Weights of a small transformer language model: vocabulary 4096, 16M parameters.
MLP neurons of a small language model. Each row is named by its layer, matrix (gate and up: input weights) and neuron, and shows model dimensions 0-255. Each number is 128 + 32 x the weight over its row's rms, rounded and kept within 0 to 255. Numbers have three digits each. A neuron's up and down rows have the sign that makes its largest values positive.
After each neuron's rows, "fires in" lists the words (lower case) most often at its 100 highest values on Wikipedia text that the model never trained on. A number after a token or word is its count.

L12.gate418:186178088113158096130084148169124139164115115098082111130139122148082171209120180096119110170120187148134127156090127128174129095170174114091160120144095136098153134057128115197142153113127086185102191170139121128110167125124106176130100185145175089103125060181093152110129156167175103173203152161110166075105142108152094134173141107123144092156123175118098160208125162080147149123142132161078127163086118161171115183155100149098109150097107140128087091094140097153116079140109097172126114108151172174165129130095151146096140132109125109108147170169208156142086125124089168103166139156156082103113156135157154157200125130158089127129125101099160133138132065154076131123097187061136130150136199152142108112165171131137200176146086139116129169173094110106133124103119117
L12.up418:151168086101120119164109094126159167113136176079118164142071143121151113157172123140116101140112191136091139109114163099126142200170181117157159132182164191123152137124165126168155149140129098078153122255116145143090160134149124109163124111123130163102149151167165136056111141108139124185144139127120121152179190113136147112155171093132062158180142155115149125134076066076073146115105075119152139163108112121080130136118126118109067166130147158170233119127127161118155170084104122105124133141134122108125136091068104092159132091092157119112113136113156117125093142111095155122177116127106095089138123124113124116146117145151124168141116153138117084061110156090113121127093203111147118151133154177169075143188122107098095112110086129159102158085128190151134152166240082
fires in: "was" 54, "were" 13, "is" 8

L6.gate32:156168124098166101083116116141082149107147122160128145094136127176123096157124135135182191126063140154164114093047117115059121140137120140137132141123178110192132161159150168150082153141138171187166128123189115119154165135120112129136135178113108164084097091114110090164099130153087191112088050115126080138106104208124127096151109103120111150137124149131142177103127131113136095152170155136132120184048066138121122137091096152066072183115134140141113121151155157093140187141106187145148153061145132133102127103086133111147103139141126140177072121140135120164066176134129102141100080063098098094090144090065123074112107127176174091198152161175122138148119181093096164131221112086129146120145122122112107107131135211142128130157062153138134118073136101165138138106093094
L6.up32:166145082084142137157133139163140143163101140150121103151185112190142111144142080170149124110065197070109143095098074143099076140125079113175109168162137123114133077104107149091123184164087131189140127146131121142117186132131134157124154155160159203093090134106098116155135016119131134134122135082180121114179145221103159094156120117112099120125135167124126133150101160087120097133134114110195123085093086102114093106180134094106093040091137090146117160177128119094103141116080073038111176131125152161146135149142123123130108160054099161154148119152094119131119169176139037135142107087110134180146094147123165101155111094157153101115091193108120118146133120096138132146119045069132119119131128125153044156132070114151119116132124096152094128171130118134141133075116124
fires in: "the" 41, "s" 7, "evidence" 5, "croatia" 4

L12.gate441:151129094160155062151123156084162097115119135169115087131161127123170093036131150155097091107108149142080142169175146096114132138127116134112137156143112075079130086135154177098159199154146170183051146101113072142111168104157132064100094075134115142162123123231092075120141150134097130158118111189124109119165181090090113103201110190141147153080124148131103150172081137141097105111153162129150160149090161134113159124131124203091142163100120112174113167128057056137112104160063122139146142090132177109142110072125084144137087150138139150129130081164189058154102087092118128121114123173153128174129085124126155070155118111111110123150144084122087133135125156149101156131137151148140160137103177131142089088119088086109047102128109181143103115098066129106140104091106158
L12.up441:119099167166098147117147161117136147170087114125151095107107135116128151194095182149163122202138149126168125099111154157111121167112150108114155154134122070085183159061095120178120138149134156128141215120099060143091129211100120120157143123133112079130161101182164107174130088149161145077170082120099140144110151115123119089149194152078075156091095077098146208090088127128143099123172153117079126107075153110169139143181157146148104079140153182120172156133158083158135088130199186159101136054083110107098168112149062126083132122114118125139134082170134148134124139131143112105130123133095118104112167131122118156177082105147170116165072086103134216101146148153077082101164145150114095124166137095133100116170162164141097101148156082112096113111095120078165094170153091
fires in: "was" 26, "were" 12, "not" 7, "be" 7

L8.gate264:199134079133110149126141101098128144127145128149152124145014178124131114078162121119158117167118141154084111042159112118080104137106103103158088056180180140121102111153172078140128115127225152070119109143148131162161160105103100104092137137167131133086126211125119099133095151148100109065153133128170097149124075086129135095092145140115133130152085143117116123104160115207111111125071117152130111155145141073078127131181117160155151112082114136138131103173126139163174073087192104156142145123110070163151118097113151064136119185097068119083134081112143137130143207089161114133127141115071130089145152112134122070128111141147116106088090181117115104129132111095165147140063183115163152099147117066156104211115101093109138082097097140128151129112182107063141124122154152
L8.up264:071143187156134140122126151130112134099200101155112142185161147133164121126108174141135141097139111104076127112081115098139128123092187131097142063132167148102084131103092084109121137118131163113155140103124117104145109161166134101098066150149170114133128157120127044114196140134074135129111145108125104153086103078157170073131124101149123131119148141153091173161148150136133095196183099159068138177157171145132089117145140102181152102089060190177083123119137135046054123150114143106155144106168162127156150149103175117119136105092052133085119117190142070149107155100083193085167114106212186146154144159137097132116083144214135114123091148124155143148146131125184071110169130086074078136162089118118088139144085122161094123095146141129177173088158115132109102110108094
fires in: "after" 45, "during" 14, "of" 7, "to" 6, "while" 5, "from" 5

L5.gate33:124133106116106171117124068113127150119130129073125119132094169132097100136174152125106098129095137099150072110127103124121102106156083141083106118137094174065108152123159168131135093136138060083135111124197168135104097098120120129195141160154084120141114154110081139106105135204120133080160183115146170105145081090115135092227115164125155161124092111106131130080135057107197064095070080151145106137141029139077138087172114179159167102180119113116118140123149111138108078136103123160154133143085137179118137121079155148126150144103033169148161152106137173122110049116092171152158091143142095105177131118114108139117113145080152099136176126095104102193125119143125139109124094175185126133135211095143142101142119154147090124090150170043161165137101104092123153175139116
L5.up33:168064083128164122157160113177125105132147103165097138155081073087138127100141096116091071115127109080137114141067147161160055184119170119146139138129123150139109151115170144092126058121150113134126123085113128133156110127188096122113137092111118079117159125109194111143090152103140095123072096162114127131128137166168110097122116186077076120147126139116143104115076105110122116144115127145115146140192083115132189125119157091153101150135165152120098090144150209154069081098173202131119115162092071080129101101107107130100153110162119118095133171079085077111137114108067102152206085207044089094102086110128137113092161072158118099157118100142121177101122184135126097128166072124150135123142128128109077118122153167106218108145129107117167086088106166164134171145184187
fires in: "on" 18, "she" 14, "by" 12, "for" 12

L12.gate425:119063123130092137105131107131119146116109121118165102095159163123119099132114119176159173137121123132122138095138137161110169123124169175095158085176133112158099093113144103117111202051101145143177137149136094099097099154160076128096126071088099098123070121084139133111080134144180141190157113154123102171147140201151089111181116178066142135136185181128155116157135178096166121146107118119144209148097098124120097070055110164125152117085126102236185158114117096131062090164142155144067119130133119185180151077114134151120120136137181167185089101078108144115163095144094087149064118165140137142123064129091166145165119196122137075108079129106123160125107164095097141088126088071114124166134113121148101169105106115103103073104163146113133105099128120083094185107108150
L12.up425:100099161096169120125140112082103193178126132137077161094152121107175104103175175102122116111151140130179122127093123125097163162061114098090160156142119123096102197140080136098089123144148149131121178125122158158109105136148078123131136123097100173170148118122181152105129211098140129113108167156126119156163077108116144091077157069126142092137167115119090129137097067150100108120100101120080182105085116181161149035109121140095051113123076123183181095123122095135157104087167108067154133181177136125119195126129144167095057142093132106142164139203107095097140116153123089074100161137131103176131170091134131033119124107089166123131129106158164133142098085108168070112166105142146159203177172079141155123143155185132160112119102149144111140189104142114114139157111108
fires in: "they" 19, "was" 10, "and" 8, "to" 8, "be" 7, "were" 6

L7.gate256:101162136148161114091092174104102145162118072113122146114158121089088158113139131212101092157070165125146113087138180157127146154096181129122163090205107076121135150137173118109153132096081125168176130122104178107110160102095092138077117146085117086188141141119125106141186171152111078132140131181110107148050128160113126108142168150140091118147059153168148168145100132112087132176161153140125195164054136169090107126091151138146170137116117154151134141109155166099108188179132147132094128149140133137151105123107103101112125185125126117184129144180165110157164102141125151118114165142147140155076073162106132098120159197107164109100093090178142180143101176123136197149117123143134166134064164119089150186163139183046090119176096154073100155121143120075077181126185145
L7.up256:140162093125105177113171159069183097063127165131148142109116129128134104175079158145126169106069108118094151145191071070148112162123102124107141116141106095103119115141103134103163092102095152159143183144149131160086132135096149146143108125171181142154133140089116098162172111120193121196180161124090116159066124153150107127156092100090116157113096125128067131153117163140128028107121097172161123095098131113143105127178131222128095087144171120207119102104125138164154170130173170112101133167110126109108118101081118203086174176102102132148138095154137032118140076108129176070103122138094037148114169108124093110159106141163108096121085169070108040121115146114096151151141113134138107092149104116108104124177152137104143122131127104140157159159060120115169120176129152
fires in: "was" 40, "were" 18, "newly" 8, "be" 7, "been" 6

L4.gate418:072147091149160148157049135097135174069098117179135108129181101135130050026187158156140124133103121110127125163129139042067084104142116103126194141123175124071086141167179225096130144180125120094103146117154157122158109106078187130135090168147136125091101132119181105117124148123133118087090118117112109106122119115090110146087145122054095161144177107080123109082106093093156184135132115150049116141126079164102127158155194142152084096113118125166143179104160118126125133100110127098127164071098133131092167147148051141103130130152137146127170159128145105104148135171122101149179103125139110107092083091148162137106150141110134063178117080108138124117152154133109138192119158131107155145136139168105156081096130083125124119205138208129139084157152152155105164100117164
L4.up418:163101078105129133117121096187105089164156078137066107157157105133119134085123118135155138126129138096179108143167116156081128092148154145084108146121138132159105147210131149177094156114166091154101168112055106120155059116115133160114160137079177148169130061095111155115143139073176154156136113126170150136110163114066145181107140114127162135159136166228084128118197120105031127155102119126149138137111122123054134125144123141142097145204170122154128135194127124198166127131118144164129119120116186126039112142130141174094190109079099115153139072104165096117178168081119111140133085129137124151122139126149163107091151121094102152123155162116141073142163155083163135153142164083136195119118176111074146115120128113142138174095088095179181103080175184159123163123125129
fires in: "best" 24, "of" 13, "100" 9, "outstanding" 8, "000" 8

L11.gate384:126167113108084100136107154102121094099111102140153127114142122120162111160157144131122117140097115153130135104126103077190094099162135105199187069123135099092158115092125162173130157086140077115089164159094125168114150090148122142077103075152113109144116133104123074154093158127155165172198126148135128156176137122111122104141127119082110141196143135172115145135111103101118133146050115120113134143123074147139102178158137095101126173163152139164112144193130113126023132176163137105109160126210145080126094073073100074158132085137165227139149187131148104160106134072177149095107041095130110111146103077139133106194074150151061071100120130148097092134117134139140113151118118148136157147160164100149139124100140146121085117161097060127209147143162166138171048119144107
L11.up384:177106107177169133127217162071154122136088112103133099072178096149089131142122089164094110167140166091141122126160097137118120140114109140099079119137106130147186101123156115161133148170098081134112126182114175122151173121084112152163082100133165158111167132125131070147091141128168118134089161174130126158125180137128158140104167118131148136117102083109154125094060110123137108148082130115100150108174130103117119087068126200120134100092121090135130110127195150067150097098096117177139119129181077222147104124165154125132089103090151176106119112129153101163137151107134021131132156145091070091164093086104131063138151163141222136128133114070103130161119143025161164054158196131121128139176096120076111167118111140156108154186157140119116136125136106102153090136104149
fires in: "was" 47, "councillor" 4, "cincinnati" 4, "were" 4

L12.gate222:141110105128153142130147140130146100097120165158103109095085150128095074147110185154085177077130133180132138157131130097133122123114168127089091147110158141143185107111180062135160138150119176106111153072161097105110157121159166132139101136085113097100069121088133119185107116125120075115092100116104128124117172133183114113110207105130129126112086138105194161114115122152166104149134085143107110159127110092142116049145129114130031154181058112133118092122164159065099113113159128119155123132144169135187202092093070120174120102105107095160063072133197116113153157227114105047089125147123130163142109015102100123127148147128106120120151102090170148104133137140088108072169105165171117143134163127163091133138130183121119068196103108100160109133116176105104156125155124
L12.up222:161112171169166126143170152116159114136118123107082187150121085133144079122134138044133147096075117093068087129108179177131072105155134118073084183087156155106113150124170106103145114136149180076128066099111141160149132049172208098127071148110094059107100166159151114116106096139121200148123097139144089128126159160134189066104131197156084089134142153119097151139111138155132076145106151131116101148130178111107112112150113138139083119105129133134083102126125149147144173123148110152123137113106188113149126149186123109121118124136130098106101099091148113175148136133131088133189092086114166154144126161168141145132150131076146160106156115086116116079103114125160098060114044063122207191140178083164112150147121158216132098117137191150092108161148115080124164162143164
fires in: "the" 46, "scottish" 5, "their" 4, "s" 4

L6.gate193:104125151148074137137099087137079092110132119115135160061135144155146147079164104106073124132113034114162131180140132169121132029159175133129084117133135126164136121099127111142133153162141102124150100150106108163081165081160082092119110132161113098093095088143147081139157109150076112136178067140119115065128105044070152144083103122166129075194107159126104135185116103090110179121151118067128116180113124117105176130048189125161142153153123121130151103130088166137127128138085169103143083081133106136135070109034115167088126044115062089118089144180138111138140134152149154162128146119101093135147082123142127150100047122128140082147121146143121076187140069168129129116079137110153197119110108116155087111125145117152181077105138124157131093123136157162124088147107106
L6.up193:128093162113112092123066116125123125117112128148083122090095156108220164128123124093139102188111148133100121149169134108141114132182103160112205130156134142150043135077227162170090095095199111130173126085099187109109127156095123128096118103146142124185071085131112166156169112150142115114065131105144130141131120137147131147119124099080104149117111143037102143145084079153069147120180098148133192121141136122102144116117064100151146067109149158094085157170114134166129119156144101175169143141088116127117094125149154142091101152137142052084123125152194128109170129200118037146111164083059134120124146104172155124102168159119148124146092154147123101162096120110153109146151160156156092121106108139151088133151112085135149154108168164101190139128162094091212144170153095
fires in: "but" 23, "and" 10, "although" 9, "where" 7, "when" 5, "how" 4

L11.gate318:098047091144162103108164072130105127054158085176091129097138208145099173118185126075142200076134168123113107090129106124114149089160142126156113151178130119157100171188105119124158175183175118111106140082180119090144175121168126076095167127152086104097162170110101124139176155145125217145116103146204148131134139123111087159118179127103124158162144107105109157098116127130155146149129096182096136143134123081160160131097230146098110144107112182108116144107137167153154080177093127131143109141107145132096104087122098128125101136097112180105134176099141113079128180145119134129129091137095153129194165128086099133138158162159137128183132137143124142056148119128119193082145091105084141131149119111114148099086072156110149136116047115091181105127077119058157117182154153
L11.up318:121105124091087128182143125120064153131128072139182103108133098104120181089126164073041169141140110134142116164144132126147149123103125145095139175107108106133102140168163131146111164082120169149148135132066081123150188133192154098080144138101133160148132116155124150099148091109135133081095151112154130126115127160062082106123113160129056201114090118169121123116094092124072104126109143105102172142119127079129168160142138166100109156085151187102163096131130083165110089160106103127118105129085100182142029158124101134105169146112127101051094067181086134130114103142121091090072139104183117144149210160148114206120166169067145114163126160164142111115147116142120140077151158187109125098079141123172077155113115173114131142167079175091181094073109146103170103169093137
fires in: "the" 36, "s" 25, "its" 5

L11.gate12:090183152116148100161140146123121143091144075098049138144101163137097201092148098182142126141140111140150156147122129171197105113187143189129125121026108103175147104140164148117120101105167100104151163149142093134184126120146096136094127149116127102145131113128113152164114138129137113115155132071101147147123112106146112153131082125135154065148133109153104152113168120119120119089137129143126142125094150100105157087137164201171115118141048120156110100161119137174206132091160124077093172048136138192137159142127168133170163071151107128178139149097096152101145132064133151128117071144112153107118118126190135126109089159126155131116140211116164116188059169083063070108152107136048173106072111073102188160132135139132078076146197165133087128111155110165144138143087103
L11.up12:106113142151144132064129111137074105067131104176112117155090106118140150145116110156151144124182108118135092161087116147196175080145143139169097184128105083112089190126138068148124118102141115167108170151135109134110131114119138155075089143098141168119128155102109134068116123137142179139103114179142116156134097165128101125150099136116156120161148108073131111139137137075097093124163122136138136146118177150152112166179092140122185154155165144126139096199071126092139198130156159148140142079051057069082134108147082071083113147068065071131124113137153145144196126139108116104104100167188125132118111129117105110148158144080078135103148114119078121132119032122095143097061110067190088180130155088118103137135129128094149115175085132053098061130122112055096147072123175
fires in: "to" 21, "took" 16, "takes" 6, "take" 6, "of" 5, "taking" 5

L8.gate108:130079125163174117083112162176094035105110169143118132138108108112153100170150124117162180104096097146117152144127049100142115153100161100097175100156099153110090110123147125129121138109119144153119174139138115140095167126171135100117102086109081186112187091092119165136114207124081133161138126107113076110118212207146119101108168078110159105150106109123183158118103091083097188126130149092106117103116088110111109138143102126152126194106175082140137099130117147136141137180117164147121154124160166133054116105120143151098146194150054089156155139178083087149201070094138065152088134159059132143182168116132110105121127077101126173137149120123106097172146121124116111159132090127107170111112127089123093167154102178076063123126157167034107141134136067158154109132166128
L8.up108:129111199099166140106102125144137135139129073052137011138128128111147131138114161131097157146117143089113112141153164076078136153083165067171126092137167123118164130136073177128129160106126105172091098109135165110098129115184075141053125156150153104131115130077097141108132168096177152153117155145061106051110170113118097151126119102198137099124121132098177192145106094075108073148124147102128150137109108108099170116152054086129076069129119072113138128018117122145159115167052119104187141113102122101111102128117130136085200073114046101106045107135126128110184162115130149134160158165115054139107129116124176111170106136142142168163106138113143087141114157119118143102153149125126129137109130095137095119128147153134161085113115122145145085161122117144171129149127059
fires in: "as" 54, "also" 9, "or" 7, "example" 4, "and" 4

L6.gate92:117164171152118146146119111097100132137120070185111123093148119132161163164163126143133142147056150130075076043145190115138118075208127152124137134124118159141106139092172152106127206142069122091108136164097213094167136151113129093081116152146097131177125075154098113107129071099149169112168118080149123118099118143042123173166116105084100173088131171124157160158110114125089098129140125105156126141074095135087170174134148118110079188102109111150113133185132059109143134107186118117140179100121085069127135078119079199154184107163135083135189068169135114107152140142078147092123137107124128139184166128205128086128161108155117156123152138143075095146120183142107123140145147077118129079169152120100116127140157144150116149095144137143118119137100111140168150032094125
L6.up92:114145170134135151153164201142121149096070157101146152156159124098155147131152133080108149178143213133050156112074127132102152087105081151113104125133133198135124163080127102158141219118134135118162123106152078138167151138128160109084123086134127099129105078083147115187160084104133158083056146137084173134151103165061159234121131100110117130097146132131186136131147134119103175124076125153104081152105154155146137191124158125147037135098139077116100139194145070080152138111091137060138066115120136100119142143168117126098119168186127121094111091150134133106168112127145100145144122189151085121132155130159158134141162171124109143129166109098103085116079084108132190130117148122158162100154151162193047159107151132141144160140092153110082060101102109123123139161112125
fires in: "of" 38, "in" 15, "on" 8, "to" 7, "1500" 4, "the" 4

L8.gate340:150110131150144057160171112101087142146113139150088142133125109129208138137158140163126176139104214088096066071098107129134166161153132099152148153081168074148121142160174140207145173112076128088108082161114106154142162187120133157133130133068093109137165114147082099117135136110134158142107141185108110104084095108093136214141109173107104148116124134080082114118124093179075107132151164080106084060150162087140130138186135122140109117082080111131111143165137109166197124147154149095128116111149110177090076106124089089106121156177135114121131180113121129123141139127056101097122106037064175113149122117086168114141078158137139116112177112140159074090094129062105115164177114117140103180140137127113165153107126195134094131171127179108141096112055141175126162132165115
L8.up340:113164112175120134129080136117191099137138162118118064125134201137147197081086126118093130147111169134157161147127095149162162066072093130049152097129150125146142155140148140123082146109087134141134164115204154179153169177145184081105091153096130113132122124131092164143103178087133132183121118114056163098108124086085191117087086171131123106087108160112104091162112146129117113183156146115154161176112167115111120122112139056157140128125117065120090162165107138177171143084184082107077114161127149133109144097104076134135142147100151090186085179107126122074133139160114087124184135083131121166100117123108126150124105104093106133149181122189134140074144158210164118133128138150169208145148138097129125075192090126167125159139130096070121126148158149058143169106129183
fires in: "the" 16, "how" 11, "very" 11, "too" 10, "by" 5, "as" 4

L4.gate564:103139154091143102182148097124139055148101112159133121146135101143115130144161126146104139095154076144161062077113130080167081107175163128195080064123094139108073107180147120119138114183138160149098145186104078156103068086123112157091174124125117107132104097120134163150108038136100130132121111127138139108134092173074119116172086137108079142104124170156172119126131156133140119121063156173133128099109155078139122150207066131140088167127062150122136169141083125135245121112135165142106123158154128149101118135155220135113125148108109102152144141130091162099175125122160075120138127094142119183133188181119080131135162164120098130123098144145122161143181102086135115095149092099131131137105159070118174083167137125149183110148040091084184138129180140101131120060109107
L4.up564:152136146130133149090114141120109138194071129088122073112076152163164139141060129162142135132119128115136151145102087181142125100156130138088139078151146144135173133141129108076082144130131072101093185119119124104112128172133147151161099135129229102141166132105193096060106112119080131176209098158135133113132075110097160167162100085072140192103068170125171120124132132144159140184135209122108114160105110114149089103118163145121113139172090129129100190125053128094092134110169092135098095130100149103187133114093114173079137137101065061153123153072102141165105122130133136073116193078154121136131168144132145113147096094134182110103108159118129057140080163124192132128136106156125111165068158096154176101124153134128123165154187100136124180120137101120089186100107200
fires in: "of" 46, "at" 19, "actor" 5

L11.gate255:132117139119139187165172177171111179110103172075179138136167148086122146085102168151176067135141015127093147149148122115118128046124160097117105147166181127138084122138085222150151160165152156098174168182150192131115136123102125111167088101180137098107102104184142180172101119091134140109118116137130193118114150106109118101055151174172118078168134151140110133153143124118065141134148122131069126104109106142096200168161137130121086116092129153099195117138164112175177130155166146120150095128115178148099088090144162066135092119092124152124083077149128138094146176173111109117131072134116138146119101119130112126121115168109171166146183119084127096094135119107096123151068114123160129133117155104115071129164066162116087168082153132079088163178139133149175135161135158
L11.up255:144137118122117117095073055105128093119134129166158151180138106110129177119103155130166119138111153132101080082095087160088168128141097129062161106125124105184089131078156102124123076087074136102108170110108101168085160114154104079130129128078142110092123118150159110136094107169129142153107126127139123121148122082161130139123115077015138059105155126145153140168186103154137077130178117128092152175138072155161177112161102116084121044109097137122111109118180163138128111140074119095172080112091162173103180094176135148089163148098195103153086159134135072150101081143136119112156120121057151150132190087116137150142158151168102067172039162119105079122087132094123173110143116162050183136131153127116140109129094106181137118149111115113137134131205120153138192158129103
fires in: "the" 28, "of" 10, "at" 9, "like" 7, "from" 7

L12.gate51:161094175117132114111148112108151090125071131077097123146110158130105132116116067121107091109149108088154120133109175145189132083118209095170152124154161147102121152137134164194119126157090122073082147105086076095179133146121135119110100115086128042149193083120173125113086126116120107144067094127132130108110127163082123130142090144108102098080117107119150136126096141056112139123050168143121151125116143092106213122038139108088126164145166085117090155163057132145090104104132150118170133154190167124173117137147101109153164120121102137092155146095155053157130102159154088105110145135124109127141198131201186152103112127101136147160088158101147205072182107123148155156119156099140153077072111064101130084117118170109125094084128093117144096139115090072131162135113198
L12.up51:115139128094121145186118091143130110065158110150112117149057113138154148162143173175173080125102220138164132123110148148187167097138113128212074159117126183145120140109128063120142087176121124147156130138102128089124121148127064095141151105113094148094233139098112118136085100128108154153134150157125099171108178128136115151159115130103119168108144121097096101138140183153115118151123208128045228134097146155108090150112082120096206127107107085132148173113143144099152122119117120137145118162149152084148168152127177112108148176173089136192135132109149141122115112137045144137110095079128104133180193130120081170094112154156096084184161135099115193164199156070137164144158121129133139124192139100183098129115132088080126115142164099143103113144096118146078168128118148
fires in: "has" 33, "became" 13, "have" 9, "had" 7, "received" 4, "is" 4

L4.gate54:108128130151107164129127140116114119105093084122103050196201127156134186111125075111130143116089148137187108174098200060116167073110195100127150058109165187108117118126103123083130122132160136162127098097159063187118133168129123153147128126179132139061154105156091071176110121152121108153129107140121112024090126105158124146131134133130105158120131127030159158154168119136123117184085127141129152101112096098193171178145127082104116119115170117109122123083111072142128115131098093124115082186136187089125143103113115121108136181138082111090109122190158114119111133129145133175128112135146128143155123135119134216088161153119139148149127105125112112165240136123158134197155117147144100176138083164089104145076128145102126071148097172117161095071157124091109165119113126
L4.up54:140145125115113124123106148147138082150162119086120111115170117125150049084124126145117085140040121158112085076142111124160103135126184102143165168115104194158075171115105091133155110162141144108175098091114096125163131153125105111159136122124197177100141126168112145136195068137091102082139130171116136121102098104093156147107168139153152142124110107186135085130059142131138132157152134171105164093151093094134117159143120155109099122229122094154139106181134123117126147132163124133099128114113167147188123061086114183154156151097186108133164104145106124152094146151087067129161151135161116132134174129166094140126158137092130132184177126095123071118164138149201134038163143101114190145095223196107144075131173140148117129137136087112084087098184081107157206139081155
fires in: "of" 41, "using" 10, "use" 5

L11.gate660:155120103112137165153135164133158136137086138170141155129118128085091124146113162108132117125105116106081126154165100079153111082120086104141146122098120117117155142157091093118151187104142103120088129126161172166091150148121142143135142099147158143077150119114154052112172144149138176112162147220135098152149162180153164142141100140127190085197105158127127116134096104073132081145150152091198206155179146101161137136070143151178100116154138160092153111136087083157123132071150220188055149189137112173125146074101098120191105168095161178118099117134143092097076083146109149142114101124093076190118142124103159132132137150096120117110079120113100070139104095112185137186159111109127112133142170114149101124078165202119143115134084193126134170110018146100113106162129128
L11.up660:179130110152078170136193117171100082165112159142138159102052168171124104124144159135140165095149136135129165146124178134116134187081151166131063092164115155112132177133129112127118172115131135061142095131089142107143177124106127071154091100185110126204142145045142100111077109112130118132125125124133127167120070064180126094109137154153072151099127111095162082115107120127070122091147126131114123103083069162136163135116118124102123122153099136140133131121123090127114134210115122162172165115152103098149127122121153123104164153009143073135126073199129114109133104125100133091148100099171114097154152158136094149115146146119178107148136098059170138134106167042088138129127180106097108133104206106113192134127139072150176158094178112125154142136088181075084192111144120
fires in: "was" 19, "had" 10, "later" 9, "its" 8, "were" 8, "eventually" 5

L13.gate362:128124100085145107139159109122142084106088049146113126125077071106081118103139091127119132132091118136117144135114084077106184103127160143126159170133146155160121180142097135123136141089139101114155109136114119096082137160121127115124103146120127094083101071089117102118220121152108128098152113133109125132097164128156101073118136147141048120154142110150103109255153113129145056080106106068125125115124124124122056127092148180077126065120108147156101129104130069067087123150108100181136129122163126141126116065140048118148141125142160107188123160165118114083150083178120093101160105144140092103114164113091201143081157182117086138162100113113137158077038138193120126112097131102109102116103115121106141169086143159076168083139074096148091177080111119127190140131156088
L13.up362:206145123123119137138120146170102133066072074134123129164164130080153097116111119137109149130161167102108092155105092126138102111149167128147113149096125120077099115167157130109166089109130145131123133083156155119148122163131173145130108112162092161130137125068111107078114117229194159127137156119142182128078140167063123101147147099131080103088136069107042116139093188124138101206138105091136175104086119110069150154138161162046205152184132088174178149226118126134130154155098096106109168081132090139114150086132148075141146172131087145127140130166111103049094109205124138112127060110118108159097099088116118131147091132112169161171157130146148132126085098109130120090144135137096145180125174135174128157153125126130060182131125103140116095143124157125147129047150155
fires in: "the" 33, "s" 11, "an" 6, "no" 6

L8.gate289:114064132103122136182123117117087125089166138058101158111175123140153154121137154135154192115095099088107123158166085148136155115126089186121128130129146132230110163141107153132124078111119134087119163120121064069078184186086064110125092127125107097119120118112148160119078124067131057123128141113171164110081168100088131148145117127182125136128134113164117148105107136209141092093141160085116101166048121157168120119129119145112138079149170128137100090142113191162185114146119123154109135087103166150140136079121105119090131158102146094123129092159065101120079105146151117176112165131142126039101114088135130136143141093155118193178087144070151123156131116118125174110093084090105061089135094184175096097210110140109162136160174147153184064132142160129106122163167148
L8.up289:095124169137115088143135151127174166136156106154090093103105193114139159138111108165115111152075151085137136116128136135083065171117094110180080128103160158159167152102180132148079110128156148160131162117134089120105130196091182092131096157123106106142113065155178153193170161094128125149143089135104105158134138185127114160147102183154109113143190189115150189115177103094128095067123075162098184098076143119124130075136087160115090135112164118099144144101138105150113114147134167083196155101163149153105124106107157107127137156184133118155116158130134143180132177128149181117197149152100153131138103093069138148091104107137195116135091062120153110143051073114081152165098170122099148167107078171097143132191146136145128092123105195134146153151184054066129181137093104
fires in: "a" 49, "and" 10, "as" 6

L7.gate312:073050128108169076066169152111121089160068133148116162098085147111174109087078099167122118107120111108148060181107102156114155078130140091105096153120141128111084166151072137124085133149128092149161121099130110098144107149140129186107084098119155178031164097072113124111087125129138134142118157061152118096083124130161127079151120104147083162065112142092114081169126127120151108197109132151127153106116112149157138093108111049127123179165109116095153110146102121145133137143133165163075121122130148111135080155150100136101120132123174140176122119112100189193149166178162067203102136112154158083132116192093079167140114150136103109126085135148130215182131126104088109097104191095096097113092106159139132127125097193131088087123101196136139100105068069100118150146121114
L7.up312:163086099136148134146081155117058150140136106112092122098142157129175138133158129148128096065118116091113117071182148159115149097177176141111192120118174171096125194170150139133127127138067177089123142131122170206128082094101127118124148092093113074122131112171153093101123116153096152111092104185130124162119193110119223161153114108110070132122111102046117148145117140190108156122192102087082112095123183175136165079121119122097121094170159155121147151104147125153165197084076070161099137138063112125147110127175087170189090089139170112161117116139120120102123169084147155171110081089158110105154131119115171145102119152141088129175110128142127096074176115094142151126189098101135120156167137064142117160089128181137114181150105193162180074147136102113126141110147104
fires in: "have" 21, "had" 11, "make" 7, "are" 6, "containing" 5

L8.gate152:117168119162104147126113208032144151155084155113113113080108153136056149114142144138138108130167121140142115197178168172192131124167195133102115124126186128192161125126103128098155107143132074138170173136133111177142127118145200112160144153095145192115112090115186106129120092119090121107097099128116104187121118158147119130125139123138167063149084138089137154125188122162138132157113137135155113130100178096139088126140136133139109136126108166180086099132127158163090154148090119093110177182149151109100084153130114096137126166152105119098146059146172144160087182101157121158189062092143128146071101123144080167126129096114142116122118135118135196222146088168145125150098147103162102148142129144188115128123176151139128089201083074057107137063214096150125110116167113
L8.up152:130203137120100152099089144116132147154074149136123114076087117185100131152089109099083129107122102115156121190150128117092130126132148170097168186109162166151150071096167094158105158114118151102190133101065133126085138136155175064111091163127176155070139133153149057125147125127113168108140082093108129110141139154089115170125136165169098106123118178133107147129135128086099093119132127159101107174147128138121169158104140130157156129167134083124160144153124134103157115141135132132137083091156060094118098079145116153129164110101186094090102105097098072162124106089100151135139099090052090142102138071142123112229087148020142087125142106116156141125106136067106114068129170214187138161137140167148096117095154092176103120145145163104167133132108208084102215162141138
fires in: "the" 62, "of" 13, "in" 7